Part of a small language model's weights.
Architecture: LayerNorm before each block, no biases in attention or MLP, tied embeddings.
MLP neurons of a small language model. Each row is named by its layer, matrix (up: input weights; down: output weights) and neuron, and shows model dimensions 176-303. Each number is 128 + 24 x the weight over its row's rms, rounded and kept within 0 to 255.
After each neuron's rows, "fires in" lists the words (lower case) most often at its 100 highest values on Wikipedia text that the model never trained on; "fires on" lists the tokens most often at its 100 highest values on Wikipedia text that the model never trained on.

L12.up403 [196 110 140 149 184 138 165 119 137 100  92 114 129 138 117 145 154  62 148 113 162 127 112 179 117 117 113 122 147 115 126 188 127 114 139 136 146 161 134 132 123 122 101 155 124 154 126 137 139 104 135 124 138 126  95 157 111 139 143 152 147  94 143 145 120 114  96 124 132  93 106  97 108 135 160 138 121 141 115 109 121 127 121 124 143 112  99 146 100 129 173 144 116 168 123 137 121 127 109  96 124 112  83 101 113  99 149 113 144 161 142 137 118 122 116 101 178 143 146  98 122 143 160 167  78 134 148 116]
L12.down403 [ 94 129 119  69 131 148 142 189 132 123 139 143 194 131 155 106  88 147 117 163 196 145 141  95 111 117 104 169 134 116 106  97 106  66 175  93  82 120 156 125 119  98 103  97 120 109 148 123 181 121 144 153 111 147 145  90 106 129 103 152 170 144 169 122 140 144 186 163 134 149 145 128 146 164 118 118 143 125 127 165 155 119  78 139 124 101 153 141 125 168 104  85  89 147 134 116 138  84 111 129 116 130 121 151 118 122  96  83  98 148 126 110 159 156 158 163 106 115 156 117 133 112 119 116 148 151 151 170]
fires in: "of", "in", "to", "and", "can", "website"
fires on: " in", " of", " to", " can", " and", " at"

L9.up909 [145 132 110 152 113 141 134 107 129 139  99 130 129 129 128 127 129 111  98 148 167 139 147 110 122 121  91  82 146 125 152  98  98 153 120 137 136 123 112 129 110 124 112 136 134 138 106 118 115 176 139 147 157 122 120 139 146 105  83  99 138 103  84 119  83 135 115 120 119 116 141 133 155 117 108 145 149 155 108 126  85 169 108 103 132 135 170 106 117 130 147 110 145 146 130 163 165  96  98 127 144 137  92 117 136 147 163 115 139 144 128 108 170 137 146 112 103 112 142 129  67 126 101 114 111  85 138 120]
L9.down909 [134 139 150 129 127 150  91  73 139 131 141 106 113 141 141 116 144 136 120 118 164 118 128 137 179 120 108  91 126 131 124  80 162 146 141 124 145 112 131 151 141 154  76 162 119 165 136  85 142 120 103 111 118 145 135 121 159 111  93 175 153 126 152 110 155 137  91 155 143 128 119 156  80 130 123 120 119 116 146 111 149  93 124 135  84 118  92 133 161 188 149 170 171 107 104 119 137 149 135  78 135 109  83 115 140 145 135  66 146 104  78 137 130 161 141 175 133 101 149 161 122 169 127 127 103 140 124 117]
fires in: "is", "are", "was", "been", "began", "were"
fires on: " is", " are", " was", " been", " began", " were"

L4.up451 [120 118 122 141 103  86 121 163 132 123 119  93 103 156 129 128  93 101 140 159 149 116  85 125  98 133 103 159 117 178 153 174 114 131 143 135  91 141 145 159 117  89 136 164 107 158 135 146 131 124 144 153 167 104 114 180 146 118 122 171 145  88 117 123 101 166 120  93 163 106 128 132 160 133 155 131 115 102 141  94 105  74 147 151 117 104 165 143 108 118 148 121 124 182 110 129 116 154 134 104 114 154 129 135 125 119 124  80 190 124 139 118 115 116 128 133 129 126 173 151 161 101 143 123 146 162 143  74]
L4.down451 [130 119 122 150 128 136 125 178 120 106 142 156 123 161 144  78 161 125 145 157 165 139 117 120 136 101 109 146 117 156 173 114 118 123 154 152 142 146  71 116 120 138 112 176 149 135 151 179 183 129 155 105 136 137  98  95 159 118 193 118 100 115 118 137 139 185 126 134 143 115 122 100  91 126  97 144 123 123 122 121 164  76 153 162 114 192 122 119 126 191 136 177 172 128 190 140 130 118 153 163 123 157 134 103 101 111 136 109 126 108 126 157 124 116 135 122 156 133 143 116 113 125 115 135  91 134 133 138]
fires in: "at", "by", "of"
fires on: " at", "y", " of", " by", " At"

L4.up159 [ 87 130 139 110 173 135 134 143 129 145 163 137 105 111 100 168  80 139 107 112 119 142 106 116 175 172 140  99 145 144 170 162 120 114 169 154 128  60 146 111 172 106 132 103 107 114 134 136 146 119 105 141 122 112 151 136 106 136 152 134 136 142 140 112 134 142 120 136 145 133 103 101 131 144 137 150 110 133 131 133 127 137 169 124 133 136 145 124 106 143 144 124 139 153 101 139 135 129 157 110 154 105 148 150 133 139 157 110  90 123 123 129 125 154 101 118 163 107  91 125 151 122 121 110 108  91 139 194]
L4.down159 [ 51 166 151 161 127  98 140 120  66 153 100 176 125 139 150 141 165 108 150 178 160 144  78 104 114 142 130 170 143 119 108 100 148 114 105 143 116  66  79 101 127 136  78 113  98  81 123  97  94 112 106 144 129 141 135 162 120 121 145 104 131 132 127 140  85 129 109  69 150 139 118 116 124 102 104 176 134  96 159 127 131 141 149 146 144 140 116 158 125  80 130 137 176 151 141 107 122  94 125 150 128 146 145 139 113 139 158  66 112 158 165 127 125 190  88  94 121 101  82 117 104 143 104 134 103  94 120 102]
fires in: "one", "twelve", "seven", "tennessee", "four"
fires on: " one", "en", "ven", "ve", "our"

L8.up608 [142 177 107 112 106 139 164 135  93  87 137 108 119 152  76  73 160  98 123 143 164 149 160 161  91  78  98 169 117 140 111  98  73 118 178 116 132 149  98 127 156 111  81 150 123 147 137 152 110 142 114 125 159 120 107  84 141 144 136 100 138 138 118  92 145 112 138 159 149 124 140 135 118 139  92 139 155 119  94 143 112 110 125 133 126  95 124  99 151 154 132 112 104 150 125  93 123 118 150 138 119 171  98 111 134 111 128 112 182 109 136  99 168 180 143  90  96 156 122 101 137 146  92 151  96 119 141  79]
L8.down608 [127 104  75 101 107 108 114 203 153 100 145 125 132 124 137 129 121  71 129 138 177 129 138 143 153  84 108 139 115 112 132 149 140 125 113 137 107 134 130 162 122  87 107 128  99 114 141 134 102 158  95  95 146 113  83 186 171 108 159 108 126 106 150 128 102 182  80 154  97 116 134 150  82 158 114 105 141 116 122 138 113 103  64 132  81 160 117 155  75 141 129 126 130 146 141 126 134 146 133 143 169 107 142 117 168 122 134 110  88 111 132 105 111 135 104 115 109 159 144  95 117 104 134 125 155 146 122 104]
fires in: "of", "on", "during", "with", "in", "described"
fires on: " of", " on", "ed", " in", " with", "ring"

L9.up477 [140 126 104 136 103 103 179 135 134 123 169 127 140 155  99 138 137  95 129 126 128 104 123 170 144 138 117 145  99 147 122  84 125 142 109 144 105 131 150 122 145 122 100 151 110 119 158 149 102 164 101 135 161 125 142 121 157 110 118 117  84 168 132  98 144 166 111 122 131 145 149 120 134 124  72  96 141 129 119 123 121 138 159 100 140 141 115 134 146 106  78 106 114 158 107 159  85 124 137 133 146 126 128 123  93 152 148 101 135 101  99 108 120 157 164 123 203 129 139 115 143 192 146 102 145  97 108 107]
L9.down477 [136 143 110 101 154 132 130 121 133 136 121 124 168 151 102 150 148 133  93 158  80 122 128 151 154 115 158 135 181 131 133 105 126 149 117 110 101 108 110  83 144 134 135 109 131 121 121 113 114 153  86  93 142 109 117 130 125 134 134  79 116 135 125 158 131 167 175 105 176  96 127 112 117 131 131 143 145 131 125 129 139 117 126 124 106 145 143  92 123 121 110 128 108 114 121 118 140 149 122 143 156 103 126 131 155 151 127 105 127 128 109 137 151 140 117 150  94 122 117 117 129 136 155 116  96 141 134  91]
fires in: "that", "who", "which", "also", "born"
fires on: " that", " who", " which", " also", "born"

L4.up483 [174 129 148 134 101 124 155 123 123 143 146 176 198 144 123 137 126  95 100 164  97 124 149 150 165 140 110 132 113 114 154  95 120  68 121 106  96 129 134 127 134 139 127 119 135 142  85 136 152 154 125 145 200 149  51 141 118 138 122 158 146 175 110 131 175 114 114 140  89  96 157 122 117 155 124 116 106 102 104 101 129 106 139 158 122 129 137 124 151 116 116 107 154 162 127 145 106 144 121  73 135 143 118 166 131  87 101  98 145 141 124 137 132 132 130 121 157  88 128 120 143 182 132 120 130 136 118 109]
L4.down483 [137 117 135 155 121 119 135 117  97 120 131 166 108 186  95 120 109 129 173 142 129  70  98 137 120 127 137 136 131 164 120 137 137 137 123  92 150 153 128 122 114 152 137 127 138 134 100 132 117 107 129 130 143 117 146 111 143  92  85 144 104 144 115 147 134 109 133 141 146 129 149 118 114 102 129 123  86 169 127 140  99 177 104 128 123 122 155 140  57 163 141 140 121 149 142 115 123 170 176 162 105 122  89 151 118 134 111 128  95 178 154  98 121 101 116 153 109 110 115  92 113 133 171 129 131 135 118 127]
fires in: "which", "that", "elements"
fires on: " which", " that", "ment", "k"

L8.up232 [145 112 138  92 168 133 167 140 103 119 114 135 136 116 113 164 121 162 129 165 106 103 118 141 137 137 120 115 127 157 132 139 134 163 118  70 100  94 155 115 112 105 164 131 121 130 109 131 121 113  66  78  70 111 115 134  70 116 137 155 160 119 118 132 138 126  98 135 104 150 118 104 110 112 131 150  92 124 126 125 127 112 125  94 140 111 136 113 128 169 169 115 132 104 115 140 110 166 141 136 135 100 136 147 120 114 150 154 130  90  68 160 113 132  94 122 119 127  79 133 130 134 143  61 144 116 108 136]
L8.down232 [116 138 138 152 111 147 117 115 117  99 107  89 146 139 110  92 114 156 149 158 143  75 120 131 192 151 153 123 105 117 130 133 149 103 123  91 138 134 168  90 126 171 108 150 165 111 150 135 183  81 115 124 118 122 139 151  98 167 145 145 122 102  94 153 133 114  95 117 146 117 120  85 128  99  97 112 157 145 131 117 119 120 163 137 127 154 158 156 122 143 116 135 152 120 110 110  85 129 128  95 115 124 123 126 128  94 145 109 179  79 131 109 112  98 131  76 102 150 119 114 135 172  88 113 147 116 136 154]
fires in: "is", "was", "been", "are", "were"
fires on: " is", " was", " been", " are", " were", "ly"

L12.up289 [153 146 130 145 136 143 126 109 123 110 129  77 127 130 121 139 162 119 159  92 133 181 139 136 127 129 107 175 129 146  93 149 124 136 116  95 157 142 152 166 114 136 103 145 135 101 109  65 107 145 172 195 145 143 121 141 108 157 121 173 124 117 102 133 135 142 132  52 151 151 114  70 110 110 130 137 187 107 107 139  92 131 156 139 127 164 106 131 135 139 173 129 107 107 160 101 127 145 134 138 116 145 128 114 123  84 154 111 131 134 113 128 108 114 118 149 128 137 129 136 116 115  89 173 109 133 153 132]
L12.down289 [119 111 134  91  92 145  74 140 145 109 157 153 119 123 134 133 100 151 104 127 146 122 155 162 135 124  89 114  96 124 145 125 161 119 160 159 152 121  93 104 133  97 101 146  89 140 188  79 135  71 151  97 155 115 147 110 149  95 145 127 110 146 135 151 171 101 124 159 125 139 129 119 139 138 132 126 150 137 133 123 107 125 137 144 125 139 122 132  99 105 162 126 115 182 157 134 128 139 107  99 130 130 157 125 136  93 124 153 124 141 125 133 116 181 113  79 146 116 146 100 148 134 139  97 170  91 147 118]
fires in: "and", "of", "for", "american", "germanic"
fires on: " and", " of", "ic", " for", "s"

L12.up453 [121  99 144 107 126 144 114 136 130 123  98 168  95 115 111 136 140 125 142 116 135 128 102 153 112 193 159  92 131 126 125 141 141 139 120 170 181 138 115 151 106 101 103 133 144 161 118 114 149 147 111  76 119 107 154 138 141 168  85 109 151 118 130 118 152 153 102 105 133 127 119 125 162 119 131 126 149 163 100 144 112 171 130  73 152  92 148 123 125 119 115 161 126 144 114 153 133 146 108  97  78 102 113 113 151 121 147 117 129  94 114 165 145 142 139 153 130 137 118 153 158 113 125 176 130 127 130 150]
L12.down453 [147 164  87 124 180 127 129 124 118 122 135  79  78 175 154 118 174 120 147 128 130  87 154 177 160 175 116 120 130 150 120 139 156 130 156 117 138 122 184 109 125 120 100 133  89 113 119 120 118  73 162  92 133 127 117 140 182 111 141 175 144 138 132 108 119 111 140  88 105 136 121 145  87 185  87 121 126 111 144 102 141 141 182 130  58 126 172 155 140 121 124 112 114 171 118 166 154 146 127 122 148 124 126 109 120 134 118 108 152  96  94 138 142 168 118 144 113  85 132 131 152  94 108 157 132 110 130 163]
fires in: "is", "was"
fires on: " is", " was"

L8.up516 [122 166 151 171 137 126 133 147 123 166  71 101 133 149  92  78  98 152 127  77 160  99 112 127  99 107 133 113 160 104 134 160 160 123 120  98 123 127  93 162 110 144 133 144 132 181 113 145 147 135 159 124 106 140 157 130 115 146 182 161 125 169 141 134 111 130 149 131 111 165 118 145 153 114 116 116 128 143 138 140 153 142  97 135 152 140 162 113 163 122 150 133 132  98 100  91 126 100 130 149 140 134  98 160 134 124 132 145 148 149 106 153 121 145 136 117 123 121 129 169 158 136 151 140 131 136 128 153]
L8.down516 [124  99 105 133 127 133 130 145 119 142 105 103 137 155 133 145 101 136 171 148 138 126 135 162 167  89 106 155 140 116 130 146 135 134 162 130 121 125 104 120 139 159 133 153 150 149  95  98 124 125 172  54 128 118  91 132 154 130 139 128 155  79 135 139 160 136 127 123 115 103 138 124 108 129 125  92 136 104 122 105 124  67 129  94 115 119 120  96 166 115 108 163 127 109 194 136 132  81 102 141 154 143 132 110 102  86 152 142 115 170 132 120 171 141 146 137 128 142 103 122 109 118 120 138 143 114 147  92]
fires in: "was", "were", "succeeded", "be"
fires on: " was", " be", " were", "c", "ent", "gg"

L8.up1075 [124 135 107 150 150 109 144 116 116  53 120 128 131 151  72 141 107 139 160  97 142 126 152 144 129 158 123 135 145 111 152 125 123 171 152 118 155 104 151 124 113 132 139 175 119 119  67 165 139 152 128 104  91 141 108 133 127 129  99 138 122 149 136 128 103 102 111  92 125 114 159 131 135 148 156 138 126 104 170 131 104 116 128  43 109 121 165  80  93 114 110 119 131 137 112  97 155 144  84  65  79  81 116 115 133 115 115 157 136 116  98 133 130 133 139 155 121 112 122 142 139 114 158 149 142 116 140 106]
L8.down1075 [109 105 127 149 126 140 106 110 152 146 126  67 107 201 142 101 132 149 159 124 162 131 100 122 133 156 137 134 161  99 118 131 167 140 129  98 110 122 165 111 136 127  92 182 147 138 104  74 140  88 120 119 166 115 128 145 117 103 114 120 128 103 118 107 131 103  84  95 131 135 174 117 114 107 153 121 117 111 124 183 104 104 111 124 126 156 115 100 159 125 134 131 166 150 120 137 138 161 112 118 139 131 122 122 103 113 132 104 117 131  99 147 133 121 113 140 111 150 137 118 127 139 146 141 154 111 103 143]
fires in: "was", "is", "originally", "initially", "be"
fires on: " is", "ly", " was", "ally", " be", "t"

L6.up429 [113 173  95 153 129 144 122 144 123  97 151  63 123 128 154 139 105 149 144 121 117 107 148 155 149 121 119  77 143 147 141 110 150 127 117 134 105 126 149 136 144 147 149 143 129 152 141 148 127 129 137 159 118 141 130 115 113  95 154 142 107  82 135 125 149  92  96 128 125 126 134 127 162  95 182 162 118 125 153 190 115 152 142 146 172 171 155 124 124  97 144 131  82 117 125 124 121 135  98  94 127  95 138 119 146 122 145 136 137 133 128  98 128 128 139 145 133 120 121 136 150 148 134 157 137 116 129 152]
L6.down429 [150 135  87 123 122 168 123 119  74  76 129 103 139 147  87 148 187 117 161 154 126 146 115 114 100 146 162 128 149 128  93  79 139 110 128 110 106 121  93 129 144 145 142 146 103 138 104 137 129 117 113 163  84 126 130 166 111 119 117 106 130 153 155 134 132 133  91 131 119 143 121 117 130 138 120 113 176 161 108 182 115 130 107  98 104 141 134 124 108 147 151 124 153 154 137 196 136 136 114  75 155 121 175  94 116 127 116 107  81  80 115  97  71 131 122 159 138 129 129 139 129 120 127 113 133 156 119 140]
fires in: "was", "not", "born", "were", "still", "is"
fires on: " was", " not", "born", "ly", " were"

L4.up532 [140 167 146 136  99 142 127  90 117 100 157 111 101 122 102 139  82 129 137 102  87 123 146 146 169 141  71 160 169 155  93 141 105  98 117 114 114 165 145 117 132 144 108 135 115 135 108 133 154 120 152 121 162 124 120  98 107 136 153 115 139 122 141 134 129  97 131 137 116 132 103 141 123 118 152 117  98  86 148 161 130 124 107 149 121 157 109  72 132 152 143 137 119 156 112 124 140 109 121 126 131 163 121 113 124 104 114 114 180 160 155 138 146 184 135 147 154 134  88 140 131 102 155  84 161 134 140 170]
L4.down532 [118 152 132 144 114 111 196  88 119 108 116 119  98 127 101 128 134  91 158 138 123 134 152 125 116 139 115 154 135 141  94  88 138  81 164 108  88 147 133 128 138 139 134 113 176 169 147 151 113 114 115  91 112 123 129 121 102 153 120 106  87  82 166 151 125 132  57 146 112 117  86 135 165 132 131 117 142 136 150 137 133 102 138 149 127 141 117  98  89 145 126 128 119  82 176  99 159 121 132  90  86 111 107 120 116 131 140 144 128 126 111 120 154 147  84 191 156 102 139  84  88 139 123 122 138 127 144 125]
fires in: "it", "there", "this", "its"
fires on: " It", "re", " This"

L9.up181 [133 138 121 133 147 105 119 135 114 122 130  83 162 175 137 130 107 174 159 156 143  95 143 148 133 149 136  90 115 135 151  95 120 126 132 115 128 105 147 102 145 167 130 120 124  87 190 132 105 139 126 127 119 130 119 128 123 143 130 120 125  74 155 111 139 152 139 134  75 147  98 145 132  90 124 166 140 122 119 137 147  94 164 122 115  74 138 124 133 108 148 103 110 152  87 133 122 149 128 119 127  89 129 110 156 130 162 149 101 148 123 117 132 153 115 121  99 138 101 162 137  94 124 113 145  94 108  88]
L9.down181 [125 105 124 138 126 115 131 144 140 134 171 189 164 160 132 147 143 140 115 147 158 107  98 111 100 125 144  98 134 127 127 112 132 134 141 156 153 123 111 130 105 158 112 112 165 132  94 136 124  90  90 165 138 104 121 121  68 138 175 136  79 155  89 133 114 182 128 128 121 138 149 134 123 131 102 132 174 155  91 128  86 100 124  89 106 167 170 169 127 133 114 128 155 131 117 161 108 178 141 139 174 123 115 149 137 115 111 107 165 131 109 152  93 121 121 101 132 121 167 125 131 160 121 146 115 137  97 111]
fires in: "be", "was", "while", "that", "is"
fires on: " be", " was", "le", " that", "ly", " is"

L2.up1102 [129 145 160 152 103 132 126 122 115 169 168 109 144 152 123 101 132 139 105 157  81 120 139 161 150 132 120 131 118 138 144 140  74 124 140 167 104 169 107 119 139 130  95 165 130 128 146 123 118 100 151  98 137 143 176 141 132 131 133 137 157  75 112 148  99 110 142 160 108  82  82 121 147 172 153 162 151 159 116 125 113 121 171 125 143 138 146 136 139 140 140 123 143 110 109 139 163 100 148 156 127 116 128 104 170 154 100 164 103  93 148  82 155  70 161  71 104 130 185 113 156 143 106 135  90 105 120  91]
L2.down1102 [138 111 147 127 155 130  93 118 125 109 107 132 119 161 152 112 138 117 125 150 133  93  74 126 100 136 127 163 168 141 164 138 118  93 124 106 128 110  75 116 155 116  46  95 122 154 164 104  73 119 109 147 120  73 125 133  93 121 137 133 156 129 131 147 147 134  89 115 124 126 120 139  88 178 168 134 140 156 101 146 142 119 108 112 113 136 160 161  92 156 152 141 104  49 131 136 113  99 142 129 126 126 125 115 102 163 157 126 178 106 140 133 142 155 152 148 112 159 138 139 119 144 116 163 106 135 142 126]
fires in: "of", "while", "when", "put", "where"
fires on: " of", " while", "put", "pt", "et", " when"

L8.up114 [122 124 159 120 134 158 106 127 123 148 113 104 176 161 150 136  94 151 161 160 114 123 167 134 136 176 161 109 112 148 117  98 122 131 123 136 139 137 135 144 173 109 110 113  95 125 144 119 152 176 138 165 135 108 143 120 121 125 175 154 136 148 134 124 149 118 128 101 112 120 130 146 178 162 142  97 148  99 168 117 106 145 168 113 128 115 138 109  92 138 170  88 111 133 174 141 150 111  73 101 143 104 134 154 108 103 118 119 111 120  65 105 128 116 117 141 134 172 127 130 129 156 157  65  93 122 126 110]
L8.down114 [146 116 143 118 137 149 115 114  99 110 134 155 126 160 106 154 119 138 141 145 148 123 106  98 135 157 111 161 114 100 143 171 138 141 127 116 112  70 107 136 163 111  90 126 158 120 117  93 168 101  97  83 120 112 147 158 143  98 141 144 111 153 137 149  89  93 156 114  98 172 112  94 135 129 127 150 120 135 116 176  77 165 150 141 120  89 166 116 136 167 134  80 139 108 169 104 106 166  99 112 148 112 121 127 103 116 174 115 141 101 132 132 137 134  73 131 147 152 106 146 135 140 122 101  87 114 145 153]
fires in: "was", "been", "remained", "christian", "still"
fires on: " was", " been", " Christ", "ed", "s", " still"

L8.up886 [ 78 141 116 137  98 101 118 151 137 158 115 116 124 135 104 139 109  93 103 161 147 144 136 141 143 113 173 177 127 135 129 109 129 142 131 134 135 126 143 108 174 150 157 119 137 158 103 117 102 130 119 139 117 172 124 127 116 149 103 137 139 128 145 129 141 113 164 138 121 128 137 124 122 116  81 131  90 114 137 132 130 124 143 150 121 119  82 117 121 156 142 122 101 145 104 142 153 148 149  87 138 130 113 146 130 136  96  91 203 153 110 140 175  94 129 149 142 137 150 156 141 137 105  92 141 133 106 129]
L8.down886 [159 159 103 100 111 113 157 105 120 131 105 103 121 114 136  81 102 106 161 152 122  84 129 148 132 126  79 177 158 152 111 170 157 124 145 102 139 149 137  87 161 154 117 150 136 124 104 134 125 109 126 181 112 113 164 175 139 179 111 170  86  95 190 131 133 136 113 118 146 118 103 130 169 105 140 130  82 130 146 137 122 108 105 186  99 138 147 130 133 112 151  52  97  85 135 148  71 130 143 117 127 137  98 139 126 114 122 135 123 132 134 105 151 137 105 149 139 117 149 126  97  90 183 115  61 138 132 123]
fires in: "it", "that", "they", "there", "i"
fires on: " it", " that", "y", "I", " It", "re"

L9.up113 [153 152 173 115 150 106 155 108 125 124 137 156 143 141 107 137 111 102 113 157 128 118  93 148 165 128 108  92 108 112 153 153 121 132 136 110 122 133 127 108 198 111 111 105 122 144 110 130 119 115 138 111 130 114 146 162 158 117 152 115 118  69  84 128 141 194 137 135 147 111 108 158 131 104 132 135  93 132 134 123 142  81 153 137 145 122 136 143 138 117 185  90 125  96 127 110 151 139  99 107  93 134  74 121 130 141 191 109 126 127 130 135 129 120 121 126 137 109 112 112 131 153 149 138 131 131 149  76]
L9.down113 [147 135 122 130 112 113 137 116 175 140 126  97 127 157 152 121 139 166 124  98 161 134 152 120 145 121 154 157 144 173 166 113 108 110 141 111 107 133 128  92 103 115 133 117 114 148 111 159 127  87 134 106 102 116 152 140 151 121 129 153 102 140  83  98 112 155 132  87 121 153 133 156 162 129 127 137 152 115 148 117 139 120 140 158 112 128 119 159  84 130 111 135 101 104 158 119 113  83 119 145 102 140 148  80 141 101  89 159 154 140 114 134 132 158 103 123 128 144  92 137  99 150 136 127 125 164 142 132]
fires in: "of", "by", "railroad", "serbia"
fires on: " of", "ro", " by", "st", "c", "b"

L6.up454 [102 166 110 175 111  96 107 145 130 118 101 134 113 130 118 163 123 120 161 132 123 116 128 135 118 113 131 142 107 152 137 128 107 144 112 127 164  95 127 113 125 151 113 119 140 119 103 104 179 131 134 129 121 178  96 158 148 144 145 140 138 143 117 123 146 154 113 140 123 177  92 126 132 119 137 125  95 110 104 123  94 150 103 100 116 131 163 105 119 118 106  85 122 147 152 125 138 117 110 136 121  96 125 106 149 125 111 131 161 144 126 171 111 132 123 162 179 122 120 155 134 105 130 120 121 111 117  91]
L6.down454 [186 136 120 150 133  99 128 120 179 122 155 146 138 127 156  80 171 102 145  88 134 118 122 141  65 173 138 162 125 112 130 135 141 151 115 138 138 113 145 148 129 114 120 136 145 124 108 153 131  86  89 134  93 146 103 138 140 148 145 120  90 128 143 134 151 123 139 131 106 149 132 128 113 129 104 125  84 105 165 138 127 137 146 147 150 170 147 113 117  96  83 106 131  98 104  99 126 145 143 143 106 133 138  74 129 137 129 143 119 148 101 127 118 139 126  96 134 108 102  93 134  96 135 155 138 122 122 113]
fires in: "she", "it", "pos", "poetry", "fragments", "powell"
fires on: " po", " She", " Po", " It", " she", "ment"

L6.up1011 [109 132 118 101 169 121 156  98 120 111 105 114  98 116  85 120 157 149 160 145 124 142 125 105 123 131 120 143  65 125 119  94 127 141 121 120 112 139 159 145 111 139 110 136 107 138 105 118 153  83 145 151 153 119 121 126 116 133 120 127 161 128 111 111 116 108  98 116 116 102 144 126 165 128  97 142 103 168 137 136 100  92 123 114  90  94 115 123 158 112 133  94 146 164 154 110 115 136 111 140 158 132 120  84 125 130 151 144 132  82 141  81 155 168 134 138 147 181 131 119 126 146 115 154 124 134 158 125]
L6.down1011 [143 134 122  68  91 111 173 155 133  80 147 109 105 106 129 167  91 134 106 101 121 107  99 166 116 135 128 127 117 108 124 125 145 128 137 116 118 100 139 143 140 138 115 118 139 128 155 109 101 184 130 116 125 187 164 138 122 119 103 142 155 175 129 128 106 165 164 119 120  80  98 175 114 148 125 128 122 120 129 122 158 161 151 134 147 164  91 158 111 168 114 146 125 147 125 159 107 128 134 136 124 101 127 132 126 150 161 135 101 143 165 126 147 106 157 110 132 163 189 146 109 120 107 101 126  90 135 116]
fires in: "during", "of", "in", "ministry", "southern"
fires on: " during", " of", " in", "er", "ist", "d"

L9.up488 [130 160 131 160 115 128 149 139 142 152 123  85 146 145 103  95 118  57 142 156  93  92 167 151  89 171 131  89  68 162  96 143  98 174 114 131  64  88 125 112 159 148 136 130 182 132 120 113 160 156 134 123 118 123 149 115 158 161 108  97 134 111 142 167 117 136 124 142 165 110 132 151 149 128 121 154  72 132 121 131 129 115 121 104 125 116 134 140  87 119 155 112 107 127 128 131 124 106 149 107 111 120 113 136 105 116 120 169 143 124 151 119 147 126 137 132 133 141 128 125 124 131 122 125 146 142 107 155]
L9.down488 [111 113  63 115 122  90 182 146 138 125 108 110 179 109 120  94 148 100  89 120 130 149 117 122 123 112 130 140 126  93 108 182 144 163 134 142 142  98 119 152  97 184 104 154 132  92 123 103 144  94 125 147 137 122 113 147 115 107 114 151 131 150 158 152 147 114 120 157 132  85 124 148 129 139 152  79 121  93 131 131  61 182  98 128 123 132 137 130  97 115 103 120 137 155 131 144 132 111 173  80 135 148 160 147 119 177  93  98 138 176 114 120 176 147 109 148 141 111 159 125 143 144 137  99 139 109 148  77]
fires in: "it", "she", "that", "player"
fires on: "if", " it", " She", " that", "f", "er"

L6.up614 [157 141 106 172 128 120 128 112 138 108 129 121 148  82 116 170 124 115  99 118 154 133 140 107 142 128 124 133 147 141  97 129 136 176 112 105 125  98 166 125 120 141 118 119 178 102 138 149 137 104 136 179 130 190 134 123 113 167  97 121  95 114 112 105 138 150 124 110 155 105 134 147 126 128  94 101 106  83 140 143 111 139 185  93 129 142 141 151  91 149 129 109  77 125 142 177 127 112 167 131 139 157 145 148 135 114 152 106 145 148 103 159 127 134 131 169 104 119 150 131  93 114 132 135 142 103 114 124]
L6.down614 [140 122 147 150 122 124 130 123 159 176 115  99 117 137 111 164 112  99 126  99 187 126 121 123 158 143 104 174 153  97 134 145 138 139 124 142 139 140 114 115  81 142 122 136 138 130 109 109 148 125 101 111 137 133 178 162  87 131 124 125 120 137 114 129 102 143  77 134 139 171  98 133 161  97 127 114 127 126 151  88 158 162 127 110 151 139 163 122 149 116 123 110 149 124 167 125 112 125 116 122 148 123 170 150 120 118 189 119 148  84 143 139 191 123 108 125 112  73 117 169 172 133 133 150 116 154 116 157]
fires in: "he", "his", "initially", "never", "previously", "usually"
fires on: " he", "ly", " his", "ally", "ver", "s"